Weights of a small transformer language model: vocabulary 2096.
MLP neurons of a small language model. Each row is named by its layer, matrix (up: input weights) and neuron, and shows model dimensions 80-207. Each number is 128 + 32 x the weight over its row's rms, rounded and kept within 0 to 255. Numbers have three digits each.
After each neuron's rows, "fires on" lists the tokens most often at its 100 highest values on Wikipedia text that the model never trained on. A number after a token or word is its count.

L11.up716:123127128091130153154105120107073136180094118140158135115118113090097157072138099125096172143123153140102136073066116091134142154113116156094150160180123138174152126098127100149063159162102143165092174211180108141124118133138126075137175109134103078112173164117147132081071138088108092082165143132137110156181143117118106096127116126106100113085155132125125141143121072125179204146167
fires on: "y" 13, "H" 10, "e" 8, "s" 8, "L" 8, "G" 8

L4.up874:102145101120192146078096114085141163200156130172144098133112149182151174097087132125169167132104101150168111175112130157112111064063120125053107116135088103134142119187095064150162143164079128144154120105127127103085136096124111213168095128128115109165127122172116101194138134110098133111047156096101115108185084153127123171149136131170025098198099174142163170117093152136108170136125
fires on: "& " 23, "and " 19, "pos" 15, "′" 7, "of " 6, "et " 5

L8.up523:133084148194159128090146153171127127179118178131144148136134128111127159150134158109129170133117162171149078152121145170171052119112110178141082159090179172150106132135172080095105109093152098140157137190150171095150125123125161207093150132130122174145171082119102096122142132117120137056141151165182148150062157155116104206115108088100120035110135116198148144103112107046088101134123
fires on: ", " 38, "and " 30, "), " 18, "\n" 6, ") " 4

L6.up300:157100087128149164148144103101078208209136151176108167144114137123100090145098133128101148102140121076156101149152093105145151097145116134168088086145132102096152143099086116102122180123106128108147168148116138109224132192077126165143174086076176100103118111184111162122161118136055130110154115115143123121128096075167142081156144128140163125117140193155134117120122144125154189134126
fires on: "of " 28, "on " 20, "le " 16, "ly " 7, "-" 7, "er " 5

L6.up814:151112135107071146135111128153145145133108147185142102147130172076172134149087160083098152155162102147147135190156179135162078109176179167108081143092126193063108091143130166167110116100126162141115069108168143106125092142120171088141152160162176122101189100115107183158098117168093107152070117186112076110112147055116101094200156146114178128170148183101165173117105172137153139150166
fires on: ":" 43, "er " 5, "age " 5, "– " 4, "°" 4, "' " 4

L6.up500:152118102121084103210145121087152156138154142144145144140093122100167111143059093097130091164113174151156105147148078170119118132070133078129081121127109150107143175088099060163088166126136135126168179141135128085170126146119092104167118129138107095210123082101111093138130120073074094085150083119182147138139150070129126092139148117179184114095147147153130112152146108094187161149091
fires on: "of " 13, "-" 10, "and " 9, "early " 8, "same " 7, "following " 5

L6.up535:121139062183098136087183107144138091088088131114116151121170090116107213159102106140080105105124092108154157151141114106083091110180126145145086106113126140170163133095122128134152201154190101172089123094141105115106099069118102100122156148169087136098134094105108140107118139107189165078138172151186119155128176166085165115090108174184199189140121098093154178118157097084054159106089
fires on: "man" 30, "our" 17, "te" 7, "ian" 7, "up" 6, "ener" 5

L6.up155:093168131130182155181097131092109091151086139095148125138139165102127166129104191109134141164124106160071132132079072136147154124168093129150074139156089118120161120146092120069048032091161196136113101190126090184136109132089138191164136206164147134088120064147168113149154073117113145138161087115117118133100123129135162091121115165156097156147154151133168147197155124077135115169114
fires on: "pl" 58, "2" 6, "3" 5, "al" 4, "pro" 4

L11.up161:102099144099053011083147160156115164094083179163125162115145091134067095143131159102159163144108133134114081140130135134132159081187147173157199178113142130135110120135093066084179090081138131168218125162151179087134094068129118118153139177154115116129126147112135155136143143166059109086138124110108156163095102120087120140106201146093184130100178208139072134109100085224139106123094
fires on: "w" 54, "tw" 4, "inter" 4

L6.up800:071121157118131055119160108112099159167106103153196199076105169131125132121076127126171153113159144135186155146121107115135128085163099116142156091195102105135125140149085181091181140175142090094046135127119160120062140128147164109207130144167077174089129157141131197150094049148141147089166133136159133108129114123099116167138015131113122100194100126112114111121157141089139146105133
fires on: "pro" 11, "Ac" 10, "sup" 9, "post" 9, "ost" 9, "co" 9

L10.up219:117162150085146123085117153109151168165107178105122093153129124137091150066145160132117154182128129091114182120154139125167125123145183121063106133113161120091126088111127161115160134156083171167111121203132163123136148159086108124140113103226141108145194169152125153123092122139119074112145124143125114201108101137080114111161097137117109079096088081115156166105167102142118136154149
fires on: "H" 14, "y" 10, "Y" 10, "u" 9, "e" 8, "\"" 5

L10.up43:137112093086134120151174085138130107119103164123129098144108122113121104167150120087081182118128162124113164166109072156134126078123117128103161187151104106089202107083137122145178164108238145131092136140092135134117090057149123116131133154073076147139137160083131176059131167038127125116106130117103107116112120119151092106142175159128158076097089158067086118110166109148140192098113
fires on: "f" 56, ". " 21, "li" 6, "Col" 5, " " 5, "col" 4

L11.up354:147159153146143146182062132158164147188109109179138140117117079124096141123145100207113141160131113100149183106113085092078132065146110102129110157122067151157094087174149173205140155161127076187144104137091120132152115112057177105167086110117152111065153177162123183138086137038103113139138159094134121093151159097161120131149127187157144125115150123048124140099126137129116124110145
fires on: "de" 20, "e" 17, "Ch" 13, "B" 10, "ch" 7, "ex" 6

L2.up879:145105054196159080086083092123127135107153080083149095086138118144056090184114156192091093122080133184100134063050068171109113176214192115116171149136127134147134128114098091100113129109104141130188078128115074074146103142116119112149105151184131100096091201155166094159115098165140130130195109151107132117111127116059103139143121088152145140103111162125159145142148141153061105116125
fires on: "ing" 32, "ing " 17, "Cl" 12, "cl" 10, ")" 6

L6.up272:097094120162156095131179083115122158102087129145178115146150137129118110140161063105122113135110111207127176139102116101173139080198117122147100130089152125101102096105122106116134095109064118158111159117139112122174176114102083130155068126112054086142154175112132197183105148101181110148115123178109120144126067091144157170112167114095146090160114061143130150112094197102084136088137
fires on: "of " 21, "$" 17, "about " 9, "1" 9, "over " 6, "ew" 6

L2.up360:093164116126130107120089128133107165107123147093120204187142172140124135110075142139128196126111159113138198125163076091130133124101061140109105087104112098129139104159142106189085151158118157074107129131165108123133136124101182165083117123145131118172112119151137169131156113156184154137082135139102190107151177122118180147115108175127157134100078089134165133111149126104175150113102
fires on: "ath" 17, "ic" 15, "ick" 14, "uck" 5, "yn" 5, "elec" 5

L8.up722:170076118058107144092125164106154101167174094106118156170173095095085132116186106159157097189073162152149151143128153126088156119135115114117088135146139145150199092161099092104137146170155085122130145124140125091140120054157111167151082097129111130161125112139116151056065163131153111102139151078141107192129117080138030158070171123107129119135163091169129146176172151072149178128164
fires on: "that " 23, "It " 16, "' " 7, "ing " 6, "at " 5, "The " 4

L5.up423:107171149086183112098097201133180098130139153125101145133086129105091190120185177141162106132124141106122107097074110118095168149068126099101157179153184145134089117128091097112117106118109050115156081153106155183148147138109163108136111143139136121114136097124072126131052153057173108127165157071158118177069164197116067121108186117123158148070144124181137170110155153142125148173166
fires on: "ig" 16, "at " 13, "ing " 12, "d " 7, "u" 6, "in " 6

L10.up820:099130133081132099048105115124141193093167133155171135157152101121162136131135155133082159158106122109117155141124065202119158093123104192172115178098104197119121116083154138076162126141126133169097080082121161090099116093134157130123126158099144115159132117142155120131111059095144113091178101074151109061185157116158104114148140150117144136097120119157100093154103118155214101123105
fires on: "olog" 14, "al" 13, "ag" 8, "f" 7, "es" 7, "y" 6

L8.up242:125063134127126101100094159119111079127073122146180024150132094122101123121135131117117121101158074124207129090138065105068096122145085160170081161128129098083116115174115160092120092163173124150195094110109107186119137144073142129157162129139135137124141164118043141110186111068124107109214161107113112120123155139126091111066129160122203091143125182098159114173152117112113106135123
fires on: "er" 22, "um" 20, "u" 10, "am" 5, "ac" 4, "|" 4

L4.up490:091055210127145190121129105165148051144096172128120150177106102084135121127119126152145128108176108147079127153149084140139071155187124058111144110100130179140066130122191135132160107149060116129135093106141137128103142119095121118114114118173202121103120116112111152133137122195145065171165111138175132098149080130105180086069160145072148140120093144107131107164099191194125131088194
fires on: "op" 57, "Op" 16, "in " 6, "by " 4, "under " 4

L11.up424:150107115144116101179108077139178206151137129126137139101100089120074133113082113149075126132144136139148145130140142179148155069187181145109115089150199191118126119093169162124114159149106122120132105139180184147107118076121144080090102157129123103112115128098126100142081114143126100085140160077156129160124154086117115157116133154119139071051189148083160188177155145104124186179163
fires on: "n" 20, "f" 19, "y" 9, "mon" 5, "ind" 5

L8.up691:112114171162108104118187117076167088142088125138195168151149118168160146161184160077093127191137101094149152120113098119135124141089171106145126098118101123069088114122148080128131162146168125104105146213162173182123134148160125131137120120154113152157143116119109171167124167197119146043111158100108069138072121094058160134143150102191135086145194091131130107170137102082118153177092
fires on: "z" 14, "l" 12, "J" 11, "j" 10, "kn" 9, "os " 7

L6.up417:156089169085097110107115051106145103100144092135077168143134157157128153201085065160132160144158094138138104084110099147159150068134095123149174142129104129166079076152161119142124163117176104125097080108108138112111179137149148117189131085182108059151092115159088139132154113155117064080090163168155186099130117118094102118115143084234183165077136120067184118125149124101170147159128
fires on: "e " 13, "ed " 12, "Be" 12, "ain" 7, "be" 7

L6.up18:163159148106149116114170136133112139079090128152125088105117171147132122102095109167114111158126106129150080195137102162073138086119129095164090070121143147090164101106080133110082200130153164164105089140108104109153132084141077192124115091087079149166133147134095142110080098125152107164131106095189142131174081092157104096142195079110183096125173124171133145193123160174155129117155
fires on: "est " 24, "first " 15, "-" 9, "most " 6, "only " 5, "ast " 4

L5.up434:107116130177136144082128178131139154150101102117115191104171116175126142125163173149103193158110119119126107100124141107139105130141156117117082111122174169154200135091124146076120171115180118086098104083129118129120195097068128130129137099097112101139135126112133120161178122092090065085135170161144141080112193139137100119130113179176137128120188158199139080133126162162172086071072
fires on: "and " 24, "and" 10, "tive " 7, "o " 6, "er " 5

L10.up109:165098077120068169133093130114102102175133123130123129085120078110115145126119163124112140175126135124121099135099144153151107135095110110089123187085084154123138127133190109199110150109141125160069110149095129163140146132127142107128140112147119103204153092152117113121070077115143142091145164108137191140137095069163134079115164133165135066039134093101105136125114124074161180109067
fires on: "le" 33, "s" 15, "an" 6, "es" 5, "e" 5

L4.up760:137175125110140136170108132094107087141107096199156138106102132095077132115111188096127157135147124167136097132164058125145165056109128141138206134076141155169098154149121166113120091164109194100181159189134109141118103190161060183131150146144111107150102112143099170119120087119105140100077093118167183148086083149145074149137149154119118100109175156115118129108128077100087147102104
fires on: "ent" 19, "(" 16, "ast" 10, "ood" 9, "el" 8

L8.up581:157146128132155192097117127151180117163123062155171115167164107145136123136216071132087092130148074102148074114133106146129068154130102071117128194139100139084198130105113069114097157134156128100086158100086129115136160068097144137165179134096091103103156140132088130137139148090089128081120082104106157158116143089185161101171144114160132126138122139181091097106146104155122115118129
fires on: "and " 32, "-" 12, "and" 12, "or " 5, "ing " 4

L10.up798:158103106102122149118169182140167171169093167128139135103124185092153105150174091177131159120140117142078160159160157115136126100150153170076146168148129158147141118111152187067099125139122203115169176127149060132151130123111134123154137149123213117118134126140121137111108145161099146159145124143118123099167129141153126071129074157194175127105143080098165096108138140099104109128157
fires on: ", " 34, ": " 9, "- " 9, "| " 4, "and " 4, "; " 4

L5.up452:095043034092135100113109144185084147131162136153101082111121110134109138198131144087097117120072181159139173138151112132171137172160127028138146114103106174171129108143100127203186142108108124121093125112126108189131113102169106112086084124174121149178131130099166138096141084201129086132139063117082176159113151118099159153110100123118138131117122126123147148078129121149154135159184
fires on: "m" 15, "ism" 12, "Championship" 12, "ist" 11, "0" 7

L2.up809:076095105104157063174099154168121105170115072149105136163095029115149140104121087148130191068117107134110147084095166105155134108138115139112110092112126105144175121129098127124139108070156098119171091135158089102185150120083092114169095147117166142135143159121143214150165082126107089125172117149142140185089093153176117064077127131113204091106057102075095138147153145129128131100156
fires on: "Th" 51, "ob" 12, "and " 10, "Mc" 8, "wh" 4, "aph" 4

L5.up29:164155141158154135118119167144112101169101161107152133109135144122170138109143106140126176115140137089111125187061122126107080154151099098140117197125110178097147068137135200087118113089147154087121154051118130106119139080164122113107131138115136128141166170142187129105168144186164063104112091145105115126088107116135169151112149167234150153136099134128128161105124163127118114065132
fires on: "that " 17, "ball" 16, "bas" 9, "ian " 8, "which " 5, "foot" 5

L2.up834:183178133095142164111116105155082096148096075121139163135141026122101128152131148136146131131108142134056065125127142123096117122167117064071138118120082141112130087117137078122099151163158136179107103163114178133185152168157094187096121084136142163139110109108154099061210148131139126104107170168159165090117149116131112082193115132163115149119097121105163150148110125148131101168115
fires on: "ently " 13, "end " 10, "ain " 9, "us " 9, "ment " 7, "ent " 6

L6.up623:112143151156155129165148100113107111163116089123156171114152089133155123162124056114145143112107094126145120088161133145146101146088136127161153155122090147130106127101157141156100088206163104157188169192162171130102060102135168084117132166102144102183161093137114093150126138147147173052071143110146107051076145166134134237113140158143115097147123125129135082098099126095116152115125
fires on: "l" 86

L6.up755:132117134194077163142076140153117170133146160139117179106154111130151174086116120183131173082114087161158104106134119146123189167108131121117099090131085099140110174111130103142101117150174192133140060137109075069126104104167175142150117125115175129175108133139135162110094142113143117145126140138135180171098163103173121182106054097146145084139156130149160079102178147069132098161125
fires on: "ed " 14, "eded " 11, "t " 9, "e " 9, "ated " 8, "str" 6

L6.up277:123151146136120133121120189106127148149103127114121192056228146136148093174200129131147105167164105187097175108107180144106077147152124124151099144142125109176119065043127118154092161194109173156190113108100109125107185137142166104139157184122134138153142203161174107110121142156098109104121135155068098094104094090205043119120095068140142101115158089141135088183112123153083121122075
fires on: "was " 25, "and " 13, "including " 8, "ing " 6, "ed " 5, "| " 5

L8.up433:084070134150110088106153156098085060124098178128071100101193143122102095091111061139127072154086132162092128117085065148108105118140129125142114111129118164110128138181050119123100146164101144151080105151068154146135125192133197154125119134080143114168133226127076125123161169101131140130154114186133115093099164123138156170124167138157132125148102126168113140134161130084155078138046
fires on: "tr" 23, "Tr" 12, "stud" 9, "im" 7, "m" 5

L11.up414:095129151163153125094148136073047148066150138049128112156147184140140167107153128135165099101084170151094131086124173085153096139141135149133128161077112119144140117078093107158109081169092119114133140123105118096173143142137131099204115164093090217120120116155152123070137099101081107110185131175134143137147150087131122126114149169198128154153163122130156125129103076225177075120089
fires on: "t" 30, "b" 11, "ent" 5, "m" 5

L4.up846:150147149119139140110156146187136171102077096130144153156119125151122126118074192134143093148101082093146140108174123191135146100179098113145179102080130126145190156069072159110146086155180135084094120104063103149183182203099125082148133129116126204159132127144153071148166114137101155138137168132123158123075150109188145104104148087098167118147139157078168132100089143109103052094069
fires on: "\" " 30, "Fr" 15, "ording " 13, "g " 8, "add" 5, "oy" 5

L10.up114:126120156172103127145126169162100199112131069106135176149132107110118167164144125060143158109077172158126110129144109134155132175150188130108140148057102168131134047113197123156117133138142175090084134175149200167143099113149126107166121129158129100161089146126072176140142171072126097096106097100137152114122145084114136199078146121141127122092114104134156164127131150106174113084116
fires on: "St" 26, "d" 20, "est" 16, "st" 16, "et" 10

L6.up526:075096141102154124163147161167135167135073133124114146111116122132143157128115089073116112101181081180117159134165113117145088091099138154118109117161143061055204160136091131126067140155116147164104131150181153137111110218137114138134148166091198146143080199087117175156147122120130116173155136162121109126088131084104163177104122111125138106130115160180171082120117107111091166161115
fires on: "m" 20, "am" 12, "l" 7, "er " 6, "tr" 6, "." 6

L8.up427:136073105118139147162179146117125167126157195107138131153114184111144111067074126052114144109102146094086127111146130111127145132142107148181132107122134186169145138065041165167067183076115098142206176165109173130176091225170102209179147099120091148119108143051065138123112160143129139152158112153158114102125124114119119098085145121143116146160143167102177101157069123155098097102137
fires on: "\"" 17, "-" 10, "O" 9, "ly " 5, "e" 5, "s" 5

L11.up150:174124120146144119070114118081171167183061153135138105125025144139112128136164129121090161142103131091190120111125134120170123153157068083116154134083136151117180109109167111130167108088171155144160161163183126130097205183085126108178118121142111144136084119107069154132145160131107129147157085149148127129113098059120126154090095187093140128186220075145125100107153112175164129160144
fires on: "on " 25, "in " 11, "on" 8, "ab" 5, "re" 5, "k" 5

L5.up224:145144102139112102127193121111078145095085135079172107157154159150086122203180137158087085150052157155101097199199146232151132146148123111070164151083170116111140127141152109114138039089124135100114165134100049158134128141177145110126092164146134119169106131095037086161184168145103153145085178121119138128125102125122129183114120128140130098132114111115135188150085144107179133159131
fires on: "\", " 26, "m " 16, "), " 9, "st" 8, ", " 7, "-" 6

L11.up407:091136096081140147161168155124181125173113138163137138110088114101196121119111111151086100137169122108121109126200143092083052145218126104190143108080078107098121127146093091107117050205168116101109130105123080099111178121046125087116112149145128108154124083100162105165055121154154093098119129119152095174101144116088182096172139122100114156087133165160105125130177130089168155173144
fires on: "t" 22, "c" 20, "ec" 15, "elec" 11, "loc" 8, "int" 5

L11.up200:055088103106096170191139163136158063154104083144135151143121073151162147151145102128104143097133082116131134068126115085156088153124117141142174094138112090059161155065073066113157078128101155125132171124111182186123128167134138125106086085069109150147146139099174130128116129182160152130147128175122093101097113154100112117136137091112135150150118156176121083068128138079177155108146
fires on: "Fr" 22, "r" 11, "loc" 7, "ec" 6, "p" 6

L11.up688:132119157143073121161098155144097167141132179090111167170109151121154161135137133097098180162121189127090145113152111127104072091184157136095112139107177112136149163164147129125078149128109087136185131173182116076096152126109113137146092091060098103121156143140137137121100116100143086089120175122170148164106119107162161110044116163113196090093167069133106146154123129105104146117123
fires on: "t" 16, "Y" 14, "y" 11, "en" 8, "f" 7

L2.up201:255150169096138124122127149130133098138137132123109148125131122162162124116128096095081143161117141131104127205129141109159174115146132087116220130092112137162156140113089078151127120125182168100145163122186136135085128153134158081108181097106134098113127093145131128125104129134144153166138141148082147106175170106177100113147127126094083097135018175081150148155157111091125055156164
fires on: "for " 42, ": " 18, "D" 11, "after " 4

L4.up118:105037117167122138136096120122120151074120128123126172128170130085134107120093108130136128169088166098137148077138108122141158111098111154191145157092130158113154052090104095161132153065093093122173137134131120163166104111129153110140114121139134087155092099113099118047111187160109169060125155099140117127163156132109188126101122116107146094180166105116174122102134119134050154136095
fires on: "emb" 16, "L" 16, "called " 9, "el " 9, "d" 9, "named " 8

L6.up895:098121172086093179138114151096127108122112111147182099117160142172103122174146147126147086125131108163174132105161086191133111143067225082166144163115138164053168132147168173112099093078154109104124118142104147152129133113172151116122146159137068123121146124130110092135138124184122164145144105085116116138088097105181106120142153100200162120059139110187106134104110032109129119079157
fires on: "sel" 16, "-" 10, "al " 8, "gr" 8, "ing " 5, "x " 4

L10.up569:116148102134130135078116132096115139156146128104088136118151097128136160181101119094122138121089120157153083146179136180140068148109121134203149077102129164118152094169116120161082108079119167123103127163082122088111158131111114070095130123147159137101150074185133159087162182083164156147160153101140105092116097112157104109106106162143179126090137153138111121121107163112104162118122
fires on: "inter" 35, "we" 15, "ver" 9, "Inter" 7, "le" 5, "m" 4

L6.up234:139081154122182139108127127068131140190134149168117165097089146140085149151080152120094148117079134109112095140162075105087146096172102185075137147092154141125096140094145170156088126134157103107081205113146145086044153156122157129127116133110148149120074164164125142110131135131123154111165095158143182143096125091147074131077125139103139179070140097152161130132120149172151203133137
fires on: "b" 12, "h" 10, "av" 8, "ab" 8, "el" 6, "k" 6

L4.up482:119105185081133080132086105146158064152151098120084171141180142101176129133125127102135159165120076108142125176117131061135097095168151172151130154095143175057117110162144206148126104120099146115121137177172153085184104134129163138128097121140142063108091095207138112123074124125156121131113120131174062158065099160175112184127109089108150130121098167134157120132149133176125122146141
fires on: "v" 30, "equ" 14, "ass" 13, "mon" 8, "V" 6, "cl" 6

L10.up765:113108073123101138137044123127185138098083120123167162151081121154165143067220155121161164182114104106121074084097135107124176143152122102165155153120128167107156072079095138134113099067195142132153109119123135097142181149191153182149109089146121110127158110111124135135091082095094175098134140186210110123085099126110145117142180187160108184186158078119138112149097140102142097135131
fires on: "m" 37, "B" 17, "es" 8, "." 7

L10.up725:091086100086158141145172096121116126147097075110159078199121166137115114160132122174160098100127144088118145125138110143053133069102064175171110143055152166164155146123118135099140164167081157112128125125168200182122144105225158134112136145142128092133089108164108141152071175091138176044125168115122134097093096142165115119133104161129128087140114093155094082117108138110144081063172
fires on: "-" 30, "en" 13, "ens" 10, "s" 10, "es" 5

L5.up431:127110120187075111100135100129166192106172187155168145116104106069144200125153133171139150117141104119068092137153138164124111132055103155120123135117112160198114142112127126205138082161129161178140100148088111092137159168150116098145103160047130114171063124134106034065133149127107187151126121145143143159102174148145097147101108101111118115164117127115102079106143196133132119149201
fires on: ", " 28, "er " 13, "th " 11, "us" 6, "ch " 4, ": " 4

L10.up732:107156107132150123141096127080076130092129124103077098125135154158119178132096160160137105174134139031132116071131132152150111103148180138128159124088128111114164069100127144160098124156188138090185148174178139131172153115154160119182128132139135172131108121159089184126085137149112059124145155176186076088099148076168149090211121132140166150150156096128133137151113110140131136168117
fires on: "it" 12, "b" 11, "n" 10, "ic" 10, "z" 8, "t" 7

L6.up182:082150155123090083093042131143114104115104099171123128185138103101152162114159151158162155081067101121125084091138152100121145103155143016092123173129170166113133128107122119157116146123097103077093136184093149123061161089167111144152127096140120126150116156140156118106054167131122147119079097154149130106084128153126127118133152118118133137136122105139153115166178140150144124074085
fires on: "m" 22, "|---|---|---|---" 17, "sp" 12, "im" 10, "wh" 8, "B" 5

L10.up459:151142090155129119143129168168149093182111165130175118076143110156090144175080181157122127173147118160081090088114157115110191099148163132141115129117151162150180096102174169134121099158089164141134094098195105130131111143115103077074137148098135097079129132153092084136159107143094141127176109110145099118104122170084152143145126134139159096081075082094044157127175107118033122157155
fires on: "as " 15, "Cl" 14, "ing " 11, "go" 11, "Aw" 5, "stand" 5

L11.up408:124160085167149084224149135108138156069113119108107167232170137116117157143171143094170145104061099143161161119137123147092081110153086172031142117136118157124150088131168123053154108158135163067090173112125156175095093179079095187201141094116150181123077128162071166115090108125146129080109175108123149116159157117097129126107136159197151136093156117120144143145103138118110078125095
fires on: "st" 41, "est" 6, "rest" 4, "own" 4

L6.up281:130129169103154119087163130175125152126094243172127147124130134141130164150129111126131129086154167121167112100143096110131090111162081113137094116110153174170130151098156118042096132144176137115191086087113137132155135179070128153099097168195110105114108190092138167101124097174145058187079172183104145103104110114141139136130125076095082127089122184103152123098144159142112119126099
fires on: "by " 26, "mov" 8, "x" 7, "er " 7, "in " 6, "−" 5

L11.up381:106096137069091128075080079099148153094105148091125184083125143175102116099188133075099189128138104126095132158164171166144138088145131156198104123054114157130119106150157116125116124224132155144130135124142145110124102065097109188120086113151116070088168122113152116124153153153130158104150170165124133111109122123123091132153174167140141094121114153070118144124105151193149180116174
fires on: "W" 35, "a" 17, "u" 13, "w" 9, "Aw" 8, "gu" 6

L8.up329:093102131039130110147067074088112088130118097108145159153151114095119145076089154107159120120156117115111127140126091095090154065164070108169149167148105118145090150145107141128156168075084097064147117086199163122246124131154089177148155150101152119136177141087145086128101141092102126189137093157133091079137160129141131153111079137089124159145132156129140128135167177139143166171209
fires on: "V" 18, "ent" 12, "al" 6, "v" 6, "ad" 5, "um" 5

L4.up119:143125093112163186115109177146064161121092075162159189195132113152115165097172100132108185100127097140146086091115166159160097104099146150101121086105088137064179120150166123064153161085144149123120090102129130066153118177087112118159142143089177070132095112112161109138174110168177203134123130123216139095112135138104107101158199120116124173096092165145136173131082187135139142147072
fires on: "ax" 18, "reg" 15, "pp" 11, "por" 7, "ant" 6, "per" 6

L4.up96:123141118197119112082124095047165168138086179132148095141090113054155151148082138126103165181108162090156107173143142118111201123148142135134043161089165165118146091104122161142107138127174135170126146124142170087182205176100124114114166100151142099104110162118086143121159142099034092169095120138061106117132140118109106134194114143056141072161134098160165132153086125142151116080167
fires on: " " 39, ") " 11, "on" 7, "on " 5, "y " 4

L8.up399:091127100079072090089138142125143127115143094140132165142100130168103144094187155092091144175115135121106146119115151084155078101120092144100100147169138123139114117127084109092169076191114126095189181164169209105148155119123095144125096145162085153093173122172119080107093165111062090055190146144142164143159125144119148110111107189173127184123096179119072093126120157126133159095128
fires on: "aw" 15, "od" 15, "app" 5, "ord" 5, "tw" 5, "f" 5

L11.up289:179139084120120099134105143140087125142137135111079145200100138156091132196072081129064145151101123068128138159184126133161097108138078155191089137159077102199086107086099121129136192125201072125072114086083140159126116129108190127185114146145144100118139099142081161104127150129131133120110144102032108136123135160164114100131168160139120090162129126111168146129123085125086130147135
fires on: "(" 30, "| " 27, ": " 10, "On " 7, ". " 6

L2.up58:170171155123117133139072091168078119165130089121160137137172076099113133153119086122180196125158116123119122155129058129110068072058116137128180105145092113118185098194075073115151109176186170108128091109140128103120119137157086124154153169115066160141115140073133109105157137121144088117087146076132115129102142186171121164128138118115131143129107048094164112112150142164201123102178
fires on: ". " 23, " " 12, "| " 11, "- " 8, "\n\n" 7

L8.up709:124098058121116153165163142155102121194131145107132168121108206159134148172211151157182099158131132099162161114172155160096090133070193092158104172101125080099171123131140056139151055073091150126085156102156094092132130101124108124161107089122095143140100157143110095126098150180131116130083179088109169136140193106152175124126124120159099146069134104110163152145151096089099132111093
fires on: "l" 24, "b" 16, "t" 14, "r" 9, "occ" 6, "pl" 4

L8.up259:135127110139142115094179117141141183114130155182179125055150099133081187133120117147145114112094155108117035112156138082122151130155077154164142180086099157148062095116142157188130146161135136128126113094099161140140110139047096145148139117136138065146159163165206110102161186166158062119102121144086115074117121135098095126123092111136147120176130155087141145091137123099123126174193
fires on: "y" 23, "ov" 10, "i" 8, "d" 6, "ne" 5

L6.up208:139118109153055093133155113157103141111101154140139126134145152137106146148100181118107139072079098183141069138149111159151101126138111155089144099115126112173166142134136073158162069057138155169204103118174092152086123118131135158174108172086139155131153088140124113071155120135093128135097093158092133109149155124093140136135121071112137092146113126149137117086155115106116140141135
fires on: ", " 29, "ent" 13, "and " 9

L10.up766:128120125117155117173133143135140115064109184149159103129101114137178153071110096120110112161106183127141123104101134158112099130136052194162144135160091170134152127114087175196149166155126150134190117106118146127120120169155094139141166127154144119114154082115162117133162143128131158106148116132143170083229140124199085143172088084050157064149120124105176163140100146106119087154108
fires on: "was " 23, ". " 9, "also " 9, "then " 7, "ained " 6, "named " 5

L6.up538:118102143162135141093140149116105149132139103092135126102091084079120159117164165142072054126153149140205112190149118168110103111113117151159149123152127112112150093114072154131121142118109140150138102136159149174117100094075126148080184081145189111072141151144048125089110119129197100176127177102069066115104106128153198136116117186162099156136176212109182132109118127130145112170124
fires on: "em" 47, "u" 5, "t " 4, "er" 4

L6.up853:128219111147121188119129116140125182153082092151173055049110197149126120110104114176044123128166126135149103181149059098131119079142166178170127084144146089118114102137059109162102110151155168144079160130116184100103087123118104145174101102157124130115159185119167086079104127124083111148167094134183117140136132117064107142149126149151155101121116161150107084167140104126114076107123
fires on: "-" 21, "est " 15, "w" 10, "ast " 8, "ard " 6, "th " 6

L8.up796:127131102168080112144089105146107109147109166079119093170107115164137138169156167145141124180113147124073094147151132124140114133125148115137096134143141148112119095103134154148147091083073107094105163093207077122111072047100116149159134136161143185141139078137111073132098178156221128097157174119049158109151099139184171105176164146137094131106144137157137099123109107175109110138119
fires on: "f" 21, "l" 20, "n" 10, "Di" 8, "t" 7, "d" 5

L10.up378:092099100065133094126124045144111126140106103099136157120082122135160124120144139139110207129097106082084168114094151142106097119159113200186088116139158143195154135147120153159137151137111191072124079041151156124081170132183166161161101089080132168127147119166134128116120128148113120112126099133171150145099136123097138123131145123090154138112072083217150200117111150163189117102110
fires on: "s" 21, "in" 7, "ens" 7, "y" 6, "tr" 6, "v" 4

L4.up796:146149115092131160150139062130073130127147128123104180130109017120102135155118131137155140115105127120113161141170180128128085121129166115103163118109098137103155116105128082121100189123131110107208136124190127149143059148111152136122092130094121109139104082140134121133159120183169096091143120144131125100147176121090160141113155114105074138138107147093193135139119128124112158153083
fires on: "-" 13, "sident " 13, "ent" 12, "ment " 9, "ent " 7

L5.up836:106166087160104098116062098111173171121130118062153147178102106124089076091158156185078142111134128110115110190115121147119124150092181180187150161154119149134124091144134093079076094105142145118146113130136069136123111125123116061185115181162152107096132171130067134065156120119114156135151099123112084091155173151124070083101165110136117093111088107146175173087121127109115164127190
fires on: "(" 20, "o " 11, "ur" 9, "or " 7, "b" 7

L11.up33:106101168088149133155142143167090171150112126175115095066148108127185119183109076089144174139077112117079194121170132149093134057120149151131130118098123129081126204170129172130127158099121091124147129103124156153184146090079148161130164125167158099137121162115129098167106167132129106056100164122038127095164137103214132140109086167139144140167114176094118112116193112155145123152153
fires on: "M" 35, "| " 11, "Mc" 9, "Wal" 8, "al" 7